python train.py --hidden_size=256 --norm="layernorm" --tie_word_embeddings=true --parallel_block=false --init_std_qkv=0.0312 --init_std_up=0.0312 --init_std_down=0.00698 --init_mimetic=0.5 --optimizer="adamw" --max_grad_norm=1.0 --warmup_steps=408 --decay_fraction=0.604 --decay_shape="linear"
MLP neurons of a small language model. Each row is named by its layer, matrix (up: input weights) and neuron, and shows model dimensions 48-239. Each number is 128 + 32 x the weight over its row's rms, rounded and kept within 0 to 255. Numbers have three digits each.
Before each neuron's rows, "fires on" lists the tokens most often at its 100 highest values on Wikipedia text that the model never trained on.

fires on: " |", "|", "i", "\n", "| P", " and"
L2.up306:118169089108147161132060200107144098138140178117162145107086112115106084112094121196128142085107060143129138108166120130116188154127127145155183110123121106124141147124159110164151090048181102046086135138177135111110107152152148107108119161071187146095071091097079114078143135154148175186099174120136101103135161132118101216076182073081144139130118135153123093145071140129155180165132113124151129152146149100137148142156087154126120154074131130136139147150141094109162078079129128066132135123095120133172085106060109124107175142157152094179124140169105162174118191115140140109

fires on: ":", "|", " of"
L3.up317:122081082088072140106067083139140134120147113042089138138101104137136123088167102157165104123159124183107149153145167154116173130120125165188137151156134112147153167156154078138169123124140124137155112064192082132107154156166114173153143146122204145160148109092104097071149124162098201104162092103116147135089143165183043124142171127142157063104162145135135080201188136122117181130147088109149115086116148141149120125121141124148068077140151144100106102127148108100122131097116163030107143150158142130096168118131101130118128150128169136194115138153101097138124116178054138127

fires on: " ", " t", " m", " not", " time"
L3.up398:115072111108071134101165095081131127125169141096107115133131092126133138107088083092147132080153085197227147165106156149144082098138072143127109108097142177161171158205125101143116095160146166145089146077115111106156102144141144106124147140123087118141079132138036104121168117100140170149147060067090127085187161142145081116170103190115105070106158152140112161172159143108173125134154128126130111123153161160143097140153158189127129145085107105161115175083116075137133162088112164090147129172090098125133131164070106084162132141127180169176129120155137118128153073202133163149

fires on: "i", " |", "o", "c", "\n"
L5.up21:136143128112141121144044164130158109157127089143172160143092091118144073121156097122157132111151066155097139117114099105126087125134116102189176138152138175144090165092204185149171133128117115102100152130147095145142109097155081144157162119144142151080128067124060114084123110124134122134176118178169210134057174137109135175160168098150135116062150174104194116131163121114180158145101090068110134105115108107117146222120150117142120105115123103175098188137129082115128095143108152139084143098079101193166102119105099187129182127135149122121121117139163140118091170056135191100

fires on: "P", " deal", "pp", " on ", " post", " interview"
L3.up233:139123099136155143095168100111098162155132122116198140087143123135137081160079134143134134097179141160119079067135136175147167080150116199146105160103145134145119129094179127119109077121143095094132133133118057104125097141205169144099184127148120188162102164111078136190144152120157094065131120067086139099115111149136132110160156061111104136058119132131135106155121135114082109104146117221162146073182151185131141106083107152167067148088107114154137147124140119113115149135182144100051106227080127126076105171147120108165132167124111140072092045159131075108119149182203129136

fires on: ".", "h", "l", "i"
L5.up487:103195112129111107080124131100105129113126169109132207179090147173106107149176124106119146118134110101136151103073105101129137120149134105109119157131132129119200126154121112191171160107092141098161089135163064123075161124107076080115126140108090151144097081095084113144142085179072143143132074131130082137160140152099204059160167115087170089127158165101131139158167121112074186103160100208099167070157137147071115109118174098129114075114099183109118117091173169093110146080133120085062196130144106156123135128113094171098131104126155091143094144160138182077064134156130137135

fires on: "\n\n", "\n", " | ", " ·"
L2.up231:137092141169190135125120150154126096108084111089104166141066092141119068124179117141125093128165117091087097110092155112098105117093183119128184154083139112104109123144106102120125163155101084082152139145124098150086130134125152115127152113141155158162104152115093113102088169161130139101110126181176133084095168126101183175129103139146104079079158148073117093183129134153157102158172114067098185090146091205119113103148093144159095111132130201138100100071160111105165146170170119090084164059078099129136083067136112047093155127167143105165119171135138160159091158138134140110

fires on: "===", " ==="
L3.up301:144150090117110155142155048133071096117147125118080134060104163115112055116118129160180142095196091184106138124153052090172079107159103118165115081096064163149093163175130089155163177087113093157137074146159146138157150153190157145109106141144134127189074146166149064149114157143158149123113097093128144127105135132121154124089091124153123124135177177129132124124140111106108110182101073153118108100193126150136132087184126137154142083106150162145118120130178111092190168120135117111077113124135070070086141125128116140075105094093096097147067149128107112081092131075111159147

fires on: "ra", "ina", " years", " co", " final", "ao"
L2.up243:134138126116153185179177074105048161104109145117130196161158173132138139114080086134127080118165092095103128077118172147132116144129096133068069127125141075152152135167096138085170143043134158110146157139078082061132155114132139139109121181072117160159118083141139179074134191119071082103133143122185111099156124163155160106140160101141106138114106126109065156121107156129101127163158140122153095116126158183182169099151143125086101162129150189187152101133142168139136080110163147034060128084118109088193147143110113077142100160124149113132118171128132174158068069134121138071

fires on: " of", " of the", "100"
L2.up96:140103148094173095127065101128174136153111135161095116171104131120090118106141115106165136069142135129117155093153153179121190080101183140092101142092133111116140126143150105085120144160125112068097150091104068175070133122074156091149189112145176170127132079141117100095103130116082236126150147103089070119074086163128072083134099155116087078097135141110132087124163147101094109178220089097117116171123169111165107097111097061124123055105181140101120087117147169073171129178117130123147202102192115093119145119122098154124156126144141143145110143144169131132109213126143154148

fires on: " Re", "es", "ance", " re", "o", "e"
L5.up96:104111055102106165133097119115134153081148133110156170136174164171151087080156102067099138146130064157145146131128072147153098187184136115141155162127145061089171101092121134146150148142137181125177111119112149096132092171195132177132110125167118127105133119193105091141126126089143109087177057151096068080098094105118129174147135154126104071127142153093216127136145141115123168102127103152075127116099139211156168102148132121113126081116082163106166147142109144110098132130118176179066138121114129188130145077073112209136136160113151107132178084150115102121128137131095155066

fires on: " ", ":", " ==", "{", " A"
L3.up484:169121115146178131167055134139154075083085181100109087128105177117143086106177045157103091159129092170113143108173176116080157126084199159138192122135170093062167165134135119190109138101136090097138100129129110154108152183126150159079099106115185090151121147146135091139136174151123136133109182121059077115125162117109113128161080154103141116124168136142100080123128129142090130170158110129121100149127124116109128090081102195174128082120069134103142061155157152069155137116116131094099186091091117095111068086081096146151135132128168153116142174141119107170078130206142133134

fires on: "\n", " |"
L2.up12:141168083104164077156112093128133070110105181108149163116079151166117097146160084122157130113161139118144106109142138077124175158077198112169127094104170063093147136113164093130111123092140119143086148122149099130153135146164136092146143120109134206131107123202100141098085180185142145118118208122169107132055146155102087154097102169121077139077153164097118048180161146102136197120136102112120170102152126130137158088095103165224088125131099138145152138192163150130148131186170152093122185082068095093169070153117099091119165043157168101123137129163139147119151122141121181123

fires on: "\n", " Mc", " Thomas"
L3.up246:055140096131178131122124158153175075096106126074098187114061085122114074181076096139138147074199066156130125152131171128123128098147191102177124138119109096070132128172103075095164164135115102126081206107145115128092158151139153165101124163061114149156068087135167102098104139126159098105087184123158130092088180171080057107138111143065140118105170157057168100139133134124137186138154106105160159111139099136153087154144076142144085137135088109116165121182117117160143128130177141096115153081123145088132123100123099071140173152181158164163150114128157172154048121116149166170

fires on: "es", " | ", " A", " United", " | +", " | −"
L5.up5:162179117073140144131091190132136126171102121170136180102101154105095087110094176130120159165201163113125093076049122165127103114112193148122199150145098053165099090158122098110177117118169147140057148102126110012124170158133164196135122146138086164157105116180086156102110143118102133133140129101175114110077142154118060190135094161116119129134139155067134127133137145135099186096094125126131112126141105107174064112125113155174140140133142176070134098129144153146138144136186096147124139103080138120177111088129105073123141110103137123121079128128181108047161141120134129130

fires on: " later", " incre", "re", "ont", "l", " rec"
L3.up168:175108127128112141121095128081121143130129113118173120090115107134115091087175130111113100149111126151087178134152063182194160145157134144110139133093142049129127177133096168127186155111113107147148096160111148130035069124178085094106141141120158123155107099086107092092163115138171124093135147129141142092084153096165132152125160118120147148079163148112157131163150156049178111172145105108132046091111122192104108141167166108110146135117140134187127115144137132135119112160128078188093096121102133227108044137072109185133133172146165106174146144159141156108129138141091135105

fires on: "h", "at", " =", "l", "-l"
L3.up489:106134119164182074122121077150162160117104090180126208134159146096091121115106095119156122112170145074110161157112081130139124161107215102158088144150154149118143124149128074088166099117163119163161131163097061208106159094111143108106129110171158163131146136093132144098122074188078115183150110096103119106073131120103117167169179172161132080106140141093143110149146140127112173141142076133120204118108172068136066116075130095178081097144087135125098172106119126114151138150156178149122127100153114073123100093049095111135162070123129164118113147114146150117087194158155189180

fires on: " Al", " Sal", " El", "as", " al"
L3.up382:124117134120082129169160135112156102083171148114074126133082110133067096133140086139188147166123098137146125117041091111095147175086087185211155157162073121091144171145151137108147128120136144157153172131123129099110101129194104113137079174126152117184147135121133053144070151176171149167108148120171094122149095124108075148141157117080108149143130163087116134124098141125162086139171132093125068095109130164231150109194133202164086179065166119144154093137132051127157130082132122108101117190152108148108128097120109111135176085117139081150106154148135150090116095113086109130

fires on: "is", "on", "==", "en", "===", "es"
L3.up494:156157084076131115108103126112139170158115094093116087110056153123100098068130104158130182118234124140144142093198098145085117074138122145153144111118134119143112165165138146043140141100097183116155162146182106074168157103153128154155071152154136085139137124122090092087109199110048093191128125068101152127148160132057118126086115145195158124144167177149117145160142129101119145136170106128145178099122124146147115105103091169204127117128154131155151102142125081073151160131168115094130149138099097127134106082087110079119130101096149140080121158148200083108106109096123154069

fires on: "S.", " Mc", "c", "aw", "em", "ris"
L3.up63:061164176135103158137191133134127112139111101106164169133076121139100140091134129163128121154121081121091141102122140081110148133100157185150139137136144137105112136165120154115127153058161105123171087115132144090133120128134108052141160118140176175099131141188127058108061126126175124111124196031139084134142118166112131114111091151120181137095212161095123144146140162085160163091151110112109102134178108160187107172095098125197112117077116132120122071086147158133134109129106149094136130145106133149086107131164107176154161126178184135181139160169117141092137147129161133175

fires on: " Al", " al", "Al", "har", "ah"
L2.up136:158131062108134078077130166068128134109179103104113168125061145127068074118141075217181138146172080110115084142110111101095146113141140135162124147159061146186174115103125090070156064100179129097078178151128173137125098108162096140132087115081117107138161185152118089111116060163111178136082103139173098128133122135114100103137112108115103136147117138150100153140156120122133075137108124097085136100087153181136122148111108148152085139111131206122139096131167096115147103131192094096094152193149107110096139127142099155132174112129133114114192164146110129134111137177133165113

fires on: "a"
L5.up165:165140133133140126162117123109143137082090141088066188120156112107119076103122085202131122171183113116136138134131130150156157161154138148151143133137183123113112100125153146121102118108101127130123137175161116172060126135121146138059100176085084116129086125105133124066130203156140103102144160103139069123113148152110169160145084102122172156116125165095153141109131141129122159153071127123140133074144094136146148071165121125118088119150151126118148131135143139158137178170094117060139171053165121160128109162113102109130163126098174139162130137149190085138094192087165186158

fires on: " T", "d", " V", "1", "h"
L5.up252:128076119105133131090089101123119171123104151151119156109106123109155125035064185097128096143177183107123145101081108130167146131128100093095106120171134119102129149134170117111148113114138081116158127117161077154101110202158159104128139133147188150114094116054141158136150135131170171131115107104081106124123082081066157174157104107109134127099182110119063111127134135123144105138105141127112110139155168114137164185162160097083162090095142107137072121142148174108149176128107172093150132139130031073137089150117119156094230124080111145120144121168094041103128170160150145100

fires on: "er", "a", "\"", "\" |", "ga", "bon"
L3.up129:107189098117161112165114123123175074043142116135117123104132124096104073154139102066120109070190098139095160077130162151185144131079156140149165184128123102149132112097139070115124114120121134064129101173161092106096144135139108086092114169113122114124070103161142146032133119166130110178161140199094169141067139119140186198166147118141130139155127198112127105134105133111151164131096117071173198116161113160100149090153096139126068105108162115082172152168143106114133106093115136108096141158167145107125119134113114084147154118153132095120157174127174187050104146147111138109

fires on: "–", " Mc", "c", "G", "b", "/"
L3.up386:103104176137120164127154128113105104150100169118157196129146141155071099119156168152131126123163149108145150121185094063144093081154154105128036122114111131147119151186118157101167192161144109115095119138151109168171084139087144056131125117080178127145129121112136082137087093095160137113072128118172174104078140154117127195136097195199122116130209163101162082144126162140153132087086089114111102134207127189120125109134100125135152165097151157153106122094119113116154130148083173109154171113124044121156108191116098049092177108156131163119120135121119121169118159109113095119

fires on: "-", " “", "-c", "/", "_{", " d'"
L3.up362:088098118146120172145078062108070112121133090080121113079165181119126098143130116122180144086145180177096106091144145093176135105124128132093142119108120174132110202177124142168150203147185088135074198104109081142171135105122170125114120107106135101142113145134168156129146147157113171129069124138139149091113139171125122206107120096149090114087148166114137091136173136098128137151135092078137060120204169204122118194162121150130152124085161118157103089094195149149170187105127146111127169110139101128134086091171085099092182117148123130137141108147099125138068115139139129090

fires on: " D", " U", " V", " T", " E", "ord"
L3.up35:142154082099092113107125143156107125167125204175141120122159126125132154067098135153208115123160092137151097076148086171112178151111092123040168162113188075119131170170148101123126110042179102166076119125145083079114140166128198107066101135142114199117085120144099122134100103148116170149105183025126078043146142158154162139113107131176125121122154122156098138124109146046128086144118126156103143123187172119163178092099150127091109148116134144170086164101156122112168120101099098053152167115130104126123136094120113081186183132123155109145064166174122096173139127113142122076

fires on: "in", "id", "ain", "ig", "ar"
L3.up67:187158107139142126157067179165135085099163103100155176140097109121048113079124145095080113131124105138144153115144118119096139120132152116163140146128108092129158139148105164155164118114139154139153071051063110108114149098174072084087099102119155134189122129112109194133126097109115132160130126195113105142123087094072084147095157181164093110103141193190158127138169167206151143146088127157096174097138141097147112150159136133133094146131171118087146150158145147122134145148086095181109224097071111090175164125102090113089193079063144122087068181118136147121084143075110153117